{
  "n_layer": 11,
  "d_model": 768,
  "n_head": 6,
  "n_kv_head": 1,
  "head_dim": 128,
  "d_mlp": 2304,
  "vocab_size": 13869,
  "activation": "swiglu",
  "norm": "rmsnorm",
  "norm_place": "pre",
  "norm_eps": 1e-05,
  "positions": "rope",
  "rope_base": 10000.0,
  "rope_fraction": 1.0,
  "qk_norm": true,
  "attn_scale": 0.0884,
  "bias": "none",
  "tie_embeddings": true,
  "parallel_block": true,
  "init": "trunc",
  "init_std_qkv": 0.0239,
  "init_std_o": 0.0296,
  "init_std_up": 0.0341,
  "init_std_down": 0.0341,
  "optimizer": "adam_hyperball",
  "lr": 0.00962,
  "beta1": 0.9,
  "weight_decay": 0.0,
  "lr_head": 0.00434,
  "grad_clip": 2.0,
  "warmup_steps": 275,
  "schedule": "wsd",
  "decay_fraction": 1.0,
  "decay_shape": "linear",
  "final_lr_fraction": 0.0,
  "batch_tokens": 131072,
  "seq_len": 1024,
  "doc_mask": true,
  "z_loss": 0.0001,
  "train_tokens": 966200000,
  "steps": 7372,
  "dataset": "wikipedia_en"
}
MLP neurons of a small language model. Each row is named by its layer, matrix (gate and up: input weights) and neuron, and shows model dimensions 464-655. Each number is 128 + 24 x the weight over its row's rms, rounded and kept within 0 to 255. Numbers have three digits each. A neuron's up and down rows have the sign that makes its largest values positive.
After each neuron's rows, "fires on" lists the tokens most often at its 100 highest values on Wikipedia text that the model never trained on.

L5.gate748:131117138124129081118089111102108118144088066141109147141103132149119170152105151128191164160125134131095151136098126166116120166166110134118088146139111136123099143102132119119162118168123137136132132153139113194114102142107121174119124143176149124163113106117135108158118126149115147133170123056084115143102085113165102105086114145111135089081118136146119155094121129150120135096134120132150140132123121139158118118099137151111109108071087124123121127125133121112107157164157136139111123115153140160136139110138127120120140112129091114167146138128140157117152126140133142107
L5.up748:134144105151120148107158113133175124129137131137140147128132190147136136114137144177137118126127111137143122117130087126078122105134123097109129120163130113131156092156151104142081150132182076148140123122110133139134114119141149147140085092123113122138117170157194069067089105088125103100132127101138119118130171102163131130119131062146127143142098129148096090096088125135104126113099184130137077151118096170132086156128156087146124113124114125098115129123173105136144145128124119140129169162138115122115125173143111101137114121140112157132138109095103130133135184134106153139
fires on: ","

L5.gate1498:141123126107107137122107102143130147148134070128137143152137125155100111118162152154164102185130111109126082132131110130125123136089116121131072160091126117163111146132121095132158135136122136152165150160137149138131115172140106174127135117121112124156109096131126135163152149098136144131113145126104127148149095116155141079095132148084097079146129107146068164109131101139134097136140112151124123138089102179131118152115128118158125084123126121146136131114102129092136121119136128132137180119129120138163106120134166108157087147137085148169146108136127156118157168112127108159
L5.up1498:121132125152126150081142141143152110134152123096080140129126138117170213149157091115095118119155138088109087116096182118103143135116126137128155088179158110157138106102133094142141162142147152139127112100141123146103141126089131134159126131120116117125124140129119128146116143116108149152152084113135076110092170142169160129090123130110128154154151138119124097134152154133144089146096130156143122175131135116135079145096138138074140087152146104133092129127169112102071129094094149116170148153127100105115134127118102104172162099179137134136083147110130116165109116113146119144
fires on: ",", " and", "–"

L2.gate315:137113154156141100113117150155094112107087150089128142109138108164152138130114133147143133134137153169101150137120142151089151108109146126127122076124144151104115108098128130126115143185135138115111087105147147143126143135133174106078118115176142112110116127119110152082143079120158173150154158122128102150152111142107102104168160108120140158116130149125139124132127115120129141108177105113136137128179163116116098139124164123177139120121164168140129151114149102110127168141135108137130104155149124134111164100140083159113147127145107106086130096132117157118127093165151148149
L2.up315:124120178161134134117120104123127129118142160119160083092096137158116116138170131101084138152119152121165113136131128141084098142135095132145145100116160139113107138112163140096108081127101112123098194136139129112146157161070140122157083164124077089126114164134100120134123128142124089135142143102136130129148138140110143116128167133087119166157129148130094145111154103131117092107101096120105120167098085154102144129101101116100120112147159156166109169166189145126114098112121064082156134116129140151092126141107121147139138083105143137113101155136105142126127092132085164108
fires on: "ing", "s", "ed", "es", "ping", " for"

L2.gate1188:203120172123124149106087129157144130174161129088113108108122110115117114164141095142169123126136092124116082109167115127164137146116156107136119115139131153129104101119100131110117136149143141120142128086116117120094112141119138149113192134158110113108125087096155141119133121112106128113074094125115158122156122163169122106143142149134152112179096135095149117147120173109123146099151126129135110108122116117155121151109137125134088149112107152105116088082126142140123097135167143103110147118149151084135115159144088138109090134144114104102131128126148119124131149134131158144
L2.up1188:096123129138153121137141120121148190149122127095138123165139125156167131111116139129114133173165118100156117151157131118113152154079104146095155144118091113129172110091116156136104078107132121156165124153133097102143134117122165133123167129142119130126116096139122128123112127166134114160171131154130141164158154126112150061137129087152130164136112139148144090150117086113142139128100126107111155120156081144158062135141116133150160098147103167082111053129113077138096158148121130133163130120134126136176124155131127125129116138154108146179096141125108116101098148115076101105
fires on: " \"", "\"", " single", "in", " album"

L5.gate2132:135125158087091127152182140115129158126135096136108137148132120095091116129124131155163172139149137133131125143095119150118153149108123106105081158138137153131103125118125128146156167146063118124117145135091138104103104124140147133125112128124109116118122095121121156146101148173175098194144103101123153118148103107130130144081126127121110101149118115109134112175176146139128123088123117133156134160162121131148131161162132086084109136122136113111083122116092130050148122143089113152104122118128102180144120106124152147149162123117111124111112117152137132130130159115178157105
L5.up2132:131090151095115146104179122136132153097152094114124110140144116112122140097127122136155144104101104138115139164113106175133159126094149102143105145153100153120120135146145108132127141183097091141115129134114144140153115156097161154103060160137100087158098135131163183124100139157145139146155097085142155145163123113127118162101100120163098095154097132132111131120138115116098130135127140119089136145116093101143095166162124124118125101090135089118113140160125127080072096121121125125112108139148110164113111139131117114162119111146126128123141099129110151131086153144123136128
fires on: ","

L2.gate2247:152121118153109133108114131175152122107143144137152098099131098117117155119138172167139117087128095109108097142146143094136113112107141075168156154145118124076133141147109087120154143145105109118113132120132139096113133147113137142059151137085093132118111167101135129153121086103159108118146140102156169165121122151165109094139129113126153117102133130078158176108145152093146149116141113100143092138124149139111123113121103171150114116146146144128122139055118153116166118102131136140144160150144122128086093137129097147061140141160124129072128142128148136118128119106113149119
L2.up2247:129110131167108133130077093109137142126176110124096130124151134110161136144133131118114102136144099152135076120136153068106119146134127070103118174109109124118111146132191156147147088086152127087137132138179140165140148170106157154132133121123118126152100132117141119120107116120153120178133108092143141127145162094129147106128129148114105121161127095141149159097144177134156150130130115084134164090161114135128149146175101086118163088110126126110141107102161114165099140135135149152110107124130125063111154125144138150099084127127141127071117164107115134124124132142149114131
fires on: " album", " Record", " record", " single", " recording"

L2.gate598:094135123127120113134161111124120166135109093114111097116105126150113141140109137128116174127144084132110121131144131132105152100118148099128144082112124089095160103102136133137074135132154170084157138112111125136069128119109140095117153118122160117123099084164093125134158161163153134158120122166089118107105069149124147161146126129126143131143139141163158122114117106122128126113189119109145085148097133129112100121115136132143120117113133160104145150118144117092137091152089153112113123136137090157150107134130100132142124134127123116131143124111114143115143132168133140163
L2.up598:145137094127136113108121098140095084126172173117138134133135112113113119126150103156140167131126143134158170123109095151142114135121098116107141116115097146142141146139178141083068151106132140132101139145129161116163126155089148173143103137132146119129134150139112105094131147155146102096147192149137121129156102123141120175122163139100115125122094116086131121103113122129118129145129149107127177094150096131126168119094111183101147109144115139118135139123169157103096160095112149157081111062138085105141127137143115116143120130122206123100171163158128122181118123141096115094
fires on: "ing", "s", "up", "age", "igation"

L2.gate13:121139141154138191149146178103170140151090132123139116083142122161137141158098118157125128088126104127124121116144143101111131102113134128161183164112111134139149123150143114108137146138135120159115118143108162110109120168147119182125145174120163153137139142101110121112128141106132107131117084136132104169142159137123143089122156095119129144123176087144134112125151065155097122109073111197102169111140135102190144084145108152093121109101135113119107173123127104121114120114121159119118130149140162123131135116094096156173126094143101160157150121135112104129073170089136145137
L2.up13:145176111059110119112096133116121151119120089147135110151148121118147139138130110164116113110110141120107154135152138137156134064127127111143105147151118106106089133137120139152165124165135181130126155132176139122133108109140161150172140127129138153143150118130112154113118139118122133122117106138207151118148141131104116127104092134080111131138074120111122143126149140122112073182123135116050127125101140127141161145153142105120117123142121132132137144107115143153142128102155106091096102099138122127113160168153126121161130111162087115149151139124103149117114161122138139106
fires on: " of", " to", " by", " Votes", " from", " project"

L5.gate2080:156105185136083150103113116105129154141110142093136117088145082167104157127124109128119106157144102141110101120122071118127134113109124102133127120110095114162150106122116138148114116100118142102118148160075123151137113148127146163159129115187171089105126081138097165119132134130146135128144173107146069138142147121054144130087134115112149084111121126157109136076132122135126133125140124102144099134107158140121114125120138068106117162089163133128106100097119182172143115142094116107104113145140115136107121153116110118170118116165107136158139115109133176128162157095157098106
L5.up2080:150102129113117129095118118115174149128166129100096151128122117147110151125070158173170112185197075181081093136139130121119124137122069109115111133122148135077113124106121096151124131138142131128134115129134118118114112115139132117127123106151126091154105103076124156101095170081133121152144132077115115149135145150113125181096155129083102183119132127123130107144146162137107116129105091151097132119119192152120117096134104123101115147184172103103109111117124147136122120106103138122117101088131091127134141097131147110171111111132123118132136130096155087128122120125165091135
fires on: " of", " where", ","

L5.gate1652:159119140129107136121103131131116139142137098133159158108133139137116114156087179112166139117115128123141124068141119105111124179131081154109066155152130149142124135170142099120089159113104164125143141173110127094119125126151121143115138143106119117151122116131122133174141124105138106146117110128123142125185106095097103090052110169121118097137133105126129132148099093131110137103123115158151161140149105090130104147156118148118119161115138163107131146109122102147168151114170122135150172121129119137135119108135148071171170133136069110107078105130105143119135126144177128120
L5.up1652:128092094094124171113089157158103146178147112088120111129128149114122147173132103141139149140152103160114132155156100119136107118082144084131114106147124115104150087183156122145145139133131137169089121124112150151154120145134153135145150114137137104115089147150115140115142095153141154132125089157126132194089121104117157144151164110130137119140104130142122135098167163124127112111143121116136131152120136159098123118116073125118137107110162188122058112098138120096097093117136134174099112145135105116143121045118104128161068110184123148123149121109165134135116144106133112165
fires on: ",", "),"

L2.gate1217:133121135163150174106127094159127156155100113175119106137138164168134126118111114126142148133111115142125118131109094089109149123161119166131114124138118071140106126166134113148120127148166135129131174121148118144136091123093094166117134152116095148127152128126124188155090108147088125133137156156103133143187142139119174144127154120123169125092084102103125104112105150125162116120141103088114138149120105097145131104164124100091155132135137069072067114151137104188140121127136139170100130150146135103115100076129128104141152146155114111146147150092161120144111101090116103110
L2.up1217:131174101130094100102130151136139119106115132094129173190102155102116165148129130127138095097150116119138111128141135145128107144176127104138106130131140119184110161187153106121152097142108127152130156139075129131120108180124097111146136114140126126116163100181081080140117136108143143172141114096086156112125086167158134115137137138092158136074128146111128122090131161122149146153156094141165099092099162146102133144122181146103126152105138092121079143150099117150174183145138091122122126158126137115134123132148147135179109170136116131157118141157139115148156100144198160060
fires on: " to", "ur", "uring", " in", "och"

L5.gate220:124163103115138098162120123112152129145116117151121113136075101127120118115134130089131123126159135133106097109101114118177136129094106124151157101147117129114141134107094118122124114104110164144116120092083141095155156132124127126129110105162123118155124127135104146133078128081146136158082121120090093119126154115150133092146141133156119115147140088140137166114087061144116163145122124157143131136160127144151140085101085140118169119101160122149108131087127142126057107177110104141128093150140106127142130133141105127153077128145104111116151132131134163150149117178141097150
L5.up220:144155165141132124126121136156146145085152135156106106122133086155136148124139145131114146142158106165107175135095117101138100151104111122083114099163097166113120113131099099109085106125103100119119144087138156108141140132131150124136113136115109107122112129149143149084086138092130125137128097113119086139083170131107122107144176157159167135162139098137145124109145130142092110142115118156114114131177080134129107139136140152147138107166160121106135107116097107153143137140139146131108151130134112109133097157142145131143115105168172110118107096147130115168121111133136133127
fires on: " all", " +", " -", " no", " −", "O"

L2.gate678:164106171143131107122147126159097163151091126119136066110147118165183122105119117096109138135113145129120071136165127119110087099113157114094120124128111165156120119157120118109145124122105171118162104090159138134198103132103109207204115153110111079155122144148127115128163149123124074136089132138115159109133095138110129123141137103136115128151138110090123138122127141142150138113123157117124141149115124119136114149157130122125095122108122118100121111135080109131119148121113112101118096118124094141128145089133124075127119085148102121116128156113101125145154119143112138133
L2.up678:121140106132107099091145108127159125112138133128133184159151108133130126111118116109123170132126121098149120141154132146139103144123109098108126092089103138182126133146144089158138106137200095137168183146159158102141097109099145105129139090163115122099118134147131118154100145158139089143138143105081142102169122173131099173131172106125105183100099170160139148158144134122133127139102124177107102129145112130144125116154149138153170138163133122086133134135144118141141113152145136106117121097119129116161127106124149116146132088150107167124167153144146118116158110134095167102
fires on: "or", "it", " to", "ur", "fer", "ust"

L2.gate1045:134159154116120132146150114097133171116078122160135141171159165141166159116167106120162091106085146130085119115122113126157153122126076166106154130135136166109116155131144120148139160140107113135133120138086129143130164148110123141099146165139135087136128144127106154096102150144153136136140132119128154185103110092109144084117107100117139124084203117124127088136107150148120120146126068144127139131120117147144136125152098119129146128139174127089109129095140121154156119163131138157146107129166132089153114130118104135164155091101131162123091120163142107127101105114152172133
L2.up1045:131164130118129125089153116109172124109057134119122116123121116148134169143109144175107102088145065151115130120134143122130149092138085132099148125124123142131100156115160179119119114159098115107142157157165153097164129150171116152116114158078109116148154096144075114160155147131160155139165145132104123100138124121083130138076124118135131116105134186105126146159121123146098134125126114144150095107108108117155166124159111126146097142152140102159127170116132146111116162075093103088161100143115107145120151141109135147129123157112094142131140131141119147138148134135146142169
fires on: " by", " against", " under", " first", "ine", " to"

L5.gate1735:135095130144112129150133143157120088136159134141145144162104126116122140129139140163160109159139165135114151128105159115103123147113143138116103130107152107169116153127156124111157149153100115116135121129119139150126102170133111098173088112153108115151149141101155131147060123116122135116096086071180119173118108083157130095093138137092128129122119111123102157104169135142103124130108120129140135140151109102148108147141166184105142090121088101141116149110083132072123138133144159149113161105149099161114083111134096156161139136103104104145181118138086122108103109122077178068
L5.up1735:128129156120104146140116138118080123166149111170145148158131125113116106143145133148123131141181164154171141132116136130145154138078118146136087146119164128133105145121091142101179138161104135133145134142133115118139127144101100122169109142125135137183100172096125183153135111156125137149160125125154163170166108076116148132115136158078094203155112109143117125123176149136165137153164092103146114141094125101147165159121128127127140101149099086129129116122082107099163136121145124162089136111143100155149136079130150164117134073099133089117124137133106111088089105143094162082
fires on: ",", ".\n\n", ".", ")."